python train.py --num_key_value_heads=4 --head_dim=64 --intermediate_size=1024 --norm_place="pre" --norm_eps=1e-06 --attn_scale=0.125 --tie_word_embeddings=true --init_std_qkv=0.0225 --init_std_down=0.00212 --optimizer="adamw" --learning_rate=0.00123 --lr_mult_qkv=0.7 --beta2=0.98 --decay_fraction=0.435
MLP neurons of a small language model. Each row is named by its layer, matrix (up: input weights; down: output weights) and neuron, and shows model dimensions 64-159. Each number is 200 + 30 x the weight over its row's rms, rounded and kept within 0 to 999.
After each neuron's rows, "fires before" lists the tokens most often just after its 100 highest values on Wikipedia text that the model never trained on.

L9.up408,220,185,194,217,239,159,277,216,127,185,196,205,177,125,191,237,191,202,152,165,138,213,204,182,218,295,177,194,103,186,172,188,197,223,147,209,232,181,191,256,172,200,194,240,210,205,197,185,222,175,168,237,213,193,150,184,216,266,208,225,186,196,222,192,205,193,192,197,173,211,204,216,167,227,213,155,211,192,137,181,213,197,200,199,211,224,185,247,223,144,228,244,249,183,224,250
L9.down408,211,210,238,201,207,196,216,180,215,254,192,149,169,209,210,206,223,159,235,174,189,236,230,176,137,245,165,165,218,168,207,191,184,195,214,225,196,263,202,152,163,201,222,244,190,186,214,120,204,150,185,137,191,249,175,244,242,211,205,224,174,183,219,189,208,247,225,157,219,233,203,141,223,201,172,213,210,243,247,159,176,206,189,200,203,175,180,138,183,142,252,186,138,154,217,209
fires before: ".", " |", ",", "7", " years", " ("

L4.up241,171,266,205,224,167,201,222,184,208,233,231,195,195,187,225,214,178,200,142,165,199,176,188,208,205,255,174,247,205,158,169,161,189,205,208,191,229,245,206,221,183,177,214,233,208,168,227,217,227,196,221,196,316,171,164,217,213,241,236,220,207,129,187,226,200,240,177,164,187,244,203,232,164,202,178,208,212,208,220,172,157,222,192,194,154,183,149,171,161,185,237,205,197,214,177,188
L4.down241,218,217,233,174,193,168,162,189,192,149,147,133,185,203,217,184,206,228,206,217,181,177,191,209,193,226,173,246,151,189,144,245,184,197,236,211,178,222,231,201,213,167,216,147,188,198,170,192,216,228,231,274,169,182,198,237,255,177,210,169,182,261,232,206,227,198,204,208,197,267,191,191,192,200,154,254,154,183,234,194,220,234,187,135,235,133,255,173,190,180,152,201,162,240,254,171
fires before: ",", ".", " and", " in", "\n"

L10.up954,215,210,211,203,196,241,190,190,160,147,200,200,196,181,169,213,172,203,209,218,189,230,214,264,265,224,220,236,241,241,207,208,186,155,183,171,159,231,232,204,213,205,192,194,209,231,212,247,189,180,142,192,226,222,244,186,237,215,233,190,166,203,182,212,184,222,202,197,179,206,194,181,264,189,242,216,186,218,182,199,224,169,250,189,240,222,222,214,199,178,203,183,242,162,170,215
L10.down954,185,150,219,174,189,203,214,225,203,186,218,185,166,246,176,202,173,204,178,228,169,217,203,207,169,243,210,199,279,239,246,205,197,184,254,178,212,199,223,264,262,160,211,191,207,224,189,190,169,231,250,204,217,190,206,185,208,184,213,201,202,234,166,200,206,224,211,159,150,189,168,200,168,209,239,285,180,198,192,199,234,187,189,176,140,172,227,230,209,204,197,168,175,154,207,214
fires before: " |", ".", " /", "1"

L10.up758,195,177,222,218,173,245,212,200,222,189,231,187,200,133,171,223,195,167,188,215,198,254,157,189,221,254,162,217,155,156,178,174,179,167,231,231,200,212,270,187,181,214,205,174,232,222,190,180,189,158,192,243,179,168,184,178,209,267,177,185,263,180,209,182,174,151,158,132,238,192,163,259,200,256,219,184,189,152,215,181,223,203,179,206,185,205,215,188,170,184,167,169,229,169,235,174
L10.down758,185,200,187,147,182,229,218,213,186,233,202,161,144,284,237,218,245,208,190,153,244,202,189,187,164,196,212,173,203,158,191,216,222,228,246,240,119,203,116,222,201,220,169,183,217,193,235,200,217,263,241,207,175,247,172,229,175,204,230,199,242,169,240,250,171,213,211,240,188,200,203,165,281,214,208,212,180,223,202,202,185,237,222,234,195,162,163,235,183,237,188,177,202,170,194,255
fires before: ".", "9", "8", "0", "1", "4"

L11.up546,196,195,185,237,194,184,233,225,161,228,176,250,216,224,179,229,201,195,169,219,146,206,201,239,224,246,223,183,231,231,190,192,197,182,190,239,204,218,207,209,196,236,211,172,216,187,234,179,184,214,190,216,276,186,167,153,213,166,183,230,142,185,192,210,199,224,200,210,183,219,152,153,175,227,239,235,183,191,176,193,135,232,157,180,177,222,230,164,216,186,240,225,221,166,196,215
L11.down546,209,174,261,235,170,191,171,159,221,160,157,185,148,232,208,221,234,173,173,206,159,185,181,144,211,188,163,271,218,155,201,189,156,165,218,252,176,178,183,228,236,220,232,126,196,203,233,136,230,182,184,179,190,191,171,225,190,197,216,181,200,245,184,260,187,196,164,186,165,175,167,169,197,225,177,185,184,181,257,216,177,242,165,158,158,210,178,162,204,179,133,230,201,241,277,190
fires before: " to", ".", " in", ",", " by", " for"

L11.up236,189,217,197,228,213,171,249,217,148,189,203,244,224,122,156,183,195,238,168,217,199,172,195,241,189,220,188,210,206,190,105,227,186,198,212,197,208,228,229,223,149,238,196,205,236,226,237,168,162,233,162,190,246,242,191,155,168,196,209,182,172,217,275,233,215,187,197,231,209,178,198,203,201,202,217,139,224,177,122,153,188,194,161,225,227,182,213,266,249,222,227,207,260,208,215,241
L11.down236,129,177,211,192,168,154,158,141,267,234,205,147,215,195,195,217,217,206,210,204,181,170,212,198,183,155,233,222,212,209,167,180,194,254,167,160,215,168,231,186,176,206,238,211,213,196,249,178,196,184,167,203,200,204,213,216,128,278,188,124,174,229,243,176,263,199,223,175,211,199,194,185,224,217,191,228,187,221,210,170,224,167,160,184,173,111,209,202,175,229,230,185,173,189,181,186
fires before: ";", " |", ".", "\n", "th"

L11.up980,193,239,199,209,275,244,200,197,211,178,197,245,250,138,176,247,208,210,139,182,211,165,180,246,265,223,116,228,185,204,157,201,203,165,171,189,174,176,232,202,186,224,233,216,198,212,157,216,182,197,233,230,161,259,194,174,203,222,200,210,197,195,194,207,180,211,167,216,175,192,164,220,203,207,269,199,211,193,152,170,117,246,179,230,184,229,223,208,201,163,185,216,235,213,184,168
L11.down980,229,272,219,187,175,217,204,185,218,197,127,258,189,214,214,258,199,150,225,196,201,248,225,249,216,174,217,204,215,221,196,172,246,137,239,220,186,220,188,176,263,168,212,211,218,221,180,211,198,150,172,182,210,213,202,239,184,167,181,197,247,220,216,237,187,239,206,236,193,256,198,246,224,190,214,223,210,203,180,249,198,200,164,257,201,202,163,204,228,196,163,207,172,208,216,171
fires before: "3", "2", "1", "4", "0", "5"

L11.up427,207,149,149,209,199,204,190,177,201,203,204,309,170,169,160,201,195,235,124,197,190,204,201,225,269,213,181,210,194,171,169,203,238,222,185,185,162,175,231,220,183,240,156,230,132,209,175,154,195,192,175,227,166,214,241,179,174,237,224,198,214,183,155,223,182,225,190,244,198,189,219,241,189,158,264,192,221,222,187,171,177,154,240,217,239,218,191,272,192,162,195,210,193,183,148,165
L11.down427,184,196,232,184,206,163,177,150,230,224,195,213,230,183,134,167,197,193,230,181,199,198,206,235,163,208,250,189,198,209,167,245,200,136,167,241,159,163,219,172,204,199,209,251,230,164,193,242,236,200,154,145,171,221,159,171,238,230,218,183,229,175,249,213,222,246,214,263,200,180,178,230,203,179,239,206,181,232,131,195,131,180,235,148,197,163,200,221,143,228,196,187,190,202,172,204
fires before: "1", "0", "4", "3", "2", "5"

L3.up526,176,209,159,176,204,207,234,177,201,228,272,187,197,223,202,183,199,235,189,269,272,191,201,183,209,176,186,224,216,209,166,165,165,214,197,231,195,188,196,265,198,214,185,172,192,206,194,186,271,181,193,220,184,161,100,203,184,193,237,200,200,206,193,169,244,190,276,137,178,206,110,197,216,167,194,210,210,209,203,220,180,240,165,190,181,191,200,142,162,190,243,273,214,227,153,209
L3.down526,205,211,213,160,210,213,207,185,176,261,227,207,195,175,192,90,196,208,192,225,220,174,210,212,205,192,98,220,172,172,200,161,191,253,216,212,198,186,207,234,200,230,195,224,143,230,159,183,231,179,179,245,149,191,226,224,173,263,206,183,236,217,190,218,224,195,272,235,236,229,191,197,232,202,184,201,191,201,218,188,157,163,166,246,155,204,236,211,193,205,186,227,218,235,246,212
fires before: ",", ".", " of", " in", " old"

L7.up484,174,228,187,169,163,230,192,149,215,278,185,216,187,198,209,236,209,254,155,199,200,162,193,217,201,261,93,205,222,161,180,148,158,216,188,186,220,175,225,183,202,196,217,151,204,206,202,225,272,173,213,239,202,193,207,207,266,239,218,247,179,208,222,205,234,192,241,212,176,241,189,206,283,192,189,162,204,189,186,203,192,230,172,209,180,141,165,191,174,145,204,222,189,199,218,155
L7.down484,229,190,174,203,187,173,159,224,226,149,202,168,171,214,216,124,215,159,250,199,178,221,156,231,172,172,165,186,173,253,185,252,157,214,275,186,259,174,152,254,210,223,185,196,208,159,211,160,170,181,226,189,167,161,206,233,154,164,198,192,170,197,175,182,256,165,147,213,260,251,231,201,184,182,186,274,206,148,238,204,272,213,179,140,210,181,233,145,226,218,218,162,195,187,212,195
fires before: ".", ",", " in", " and", "=="

L9.up815,220,229,223,198,190,216,168,160,156,222,196,203,240,214,239,167,188,219,194,245,190,249,194,249,259,195,210,253,242,247,197,217,189,149,204,209,181,205,191,212,205,199,184,176,197,218,127,208,177,230,202,224,187,228,254,222,282,181,190,158,192,184,144,226,215,202,241,127,247,207,166,219,196,149,260,246,191,186,170,165,190,202,228,131,195,216,146,198,216,184,172,201,239,168,210,219
L9.down815,240,171,191,217,187,209,203,212,207,149,228,171,206,203,189,222,178,148,218,162,171,210,258,177,220,282,224,225,234,206,205,161,202,251,215,198,217,185,209,184,203,178,203,184,187,219,169,179,209,235,207,223,247,222,190,225,267,177,227,212,194,201,184,215,251,197,241,216,171,141,188,218,231,236,183,267,137,206,245,210,248,181,158,190,161,177,207,195,160,194,246,160,138,216,192,217
fires before: " |", " the", " ", " Team", "."

L11.up73,194,220,241,205,203,168,178,163,199,202,134,169,282,111,249,166,234,165,219,186,146,207,184,236,162,212,208,216,187,189,188,188,195,146,195,191,156,233,235,204,186,205,152,256,220,241,242,149,208,121,192,223,192,190,165,231,193,195,153,163,196,245,261,193,217,246,150,190,252,197,178,191,209,224,199,176,158,109,187,166,171,208,226,204,170,228,182,245,203,196,215,213,200,205,177,184
L11.down73,211,216,216,206,178,183,38,187,232,189,262,153,141,169,230,185,228,241,186,223,212,169,204,184,179,190,205,191,250,195,185,197,221,196,220,206,188,192,193,182,221,165,242,226,171,178,224,234,198,226,223,206,226,183,178,193,221,225,243,157,188,191,212,202,234,204,146,255,194,197,178,201,190,174,141,186,252,197,200,213,162,177,226,216,149,181,242,203,230,216,229,162,188,211,216,184
fires before: "}", ")", "^", "\\", " \\", "0"

L10.up17,194,261,175,215,226,187,260,169,194,154,181,166,222,119,181,217,231,213,190,182,200,255,237,218,209,259,173,181,203,183,168,200,153,190,230,179,202,174,228,218,160,238,198,240,235,170,153,187,190,142,150,273,235,207,151,182,128,286,163,183,189,195,192,194,202,214,192,226,247,193,179,265,199,207,241,187,201,166,194,152,193,173,168,142,214,215,170,278,165,176,178,227,238,242,161,228
L10.down17,198,204,198,170,199,164,164,143,217,167,205,170,177,220,218,238,234,179,180,117,192,197,254,211,181,222,201,104,213,204,156,243,204,238,232,209,185,238,168,180,210,187,214,264,191,149,219,179,206,239,234,237,194,229,164,195,169,174,183,181,211,116,226,171,205,216,243,173,218,201,190,160,186,188,181,238,197,196,180,182,159,183,211,230,206,146,279,190,178,191,201,184,223,156,214,208
fires before: ".", ")"

L4.up106,202,254,207,218,165,201,221,142,218,212,245,174,196,209,206,244,195,211,187,216,222,173,195,186,213,254,198,239,214,177,206,154,220,227,189,201,206,189,214,236,199,176,204,191,168,167,192,206,251,227,219,189,239,136,189,213,179,248,221,231,167,103,246,189,206,216,208,162,153,240,198,190,194,151,177,161,228,173,216,193,143,242,216,187,194,213,145,160,146,176,225,192,207,208,167,143
L4.down106,195,216,231,234,131,218,162,140,223,146,166,162,184,202,221,192,189,196,204,227,203,178,254,201,182,216,177,225,180,167,154,205,225,234,250,179,218,225,209,223,208,175,198,196,144,191,171,176,222,176,202,215,179,174,209,271,203,213,217,189,175,216,237,218,212,202,169,177,174,239,243,182,121,160,183,224,225,212,206,224,202,193,163,201,165,187,251,207,216,176,179,202,175,212,215,130
fires before: ",", ".", "n", "\n", " and"

L11.up524,205,132,189,163,221,259,180,174,172,204,181,197,177,190,182,253,238,231,220,246,184,214,227,195,254,237,183,209,223,202,144,212,154,192,271,251,218,203,223,202,220,206,178,191,220,190,258,193,179,196,178,232,208,227,173,204,194,240,203,219,212,212,219,180,226,174,198,219,234,215,188,181,184,196,198,125,165,134,141,191,167,203,233,244,231,214,184,264,266,170,234,263,225,161,172,197
L11.down524,247,193,187,208,195,226,213,155,140,163,233,204,179,177,199,251,245,219,238,213,180,151,199,221,184,233,186,197,184,165,126,244,244,186,147,222,173,189,159,184,245,204,227,184,216,199,227,172,232,98,228,176,225,226,223,232,189,177,255,167,257,197,181,257,184,219,226,262,152,148,178,233,242,168,214,179,174,193,181,188,184,188,223,210,200,193,192,205,173,161,204,171,191,212,214,224
fires before: ".", "0", "1", "3", "6"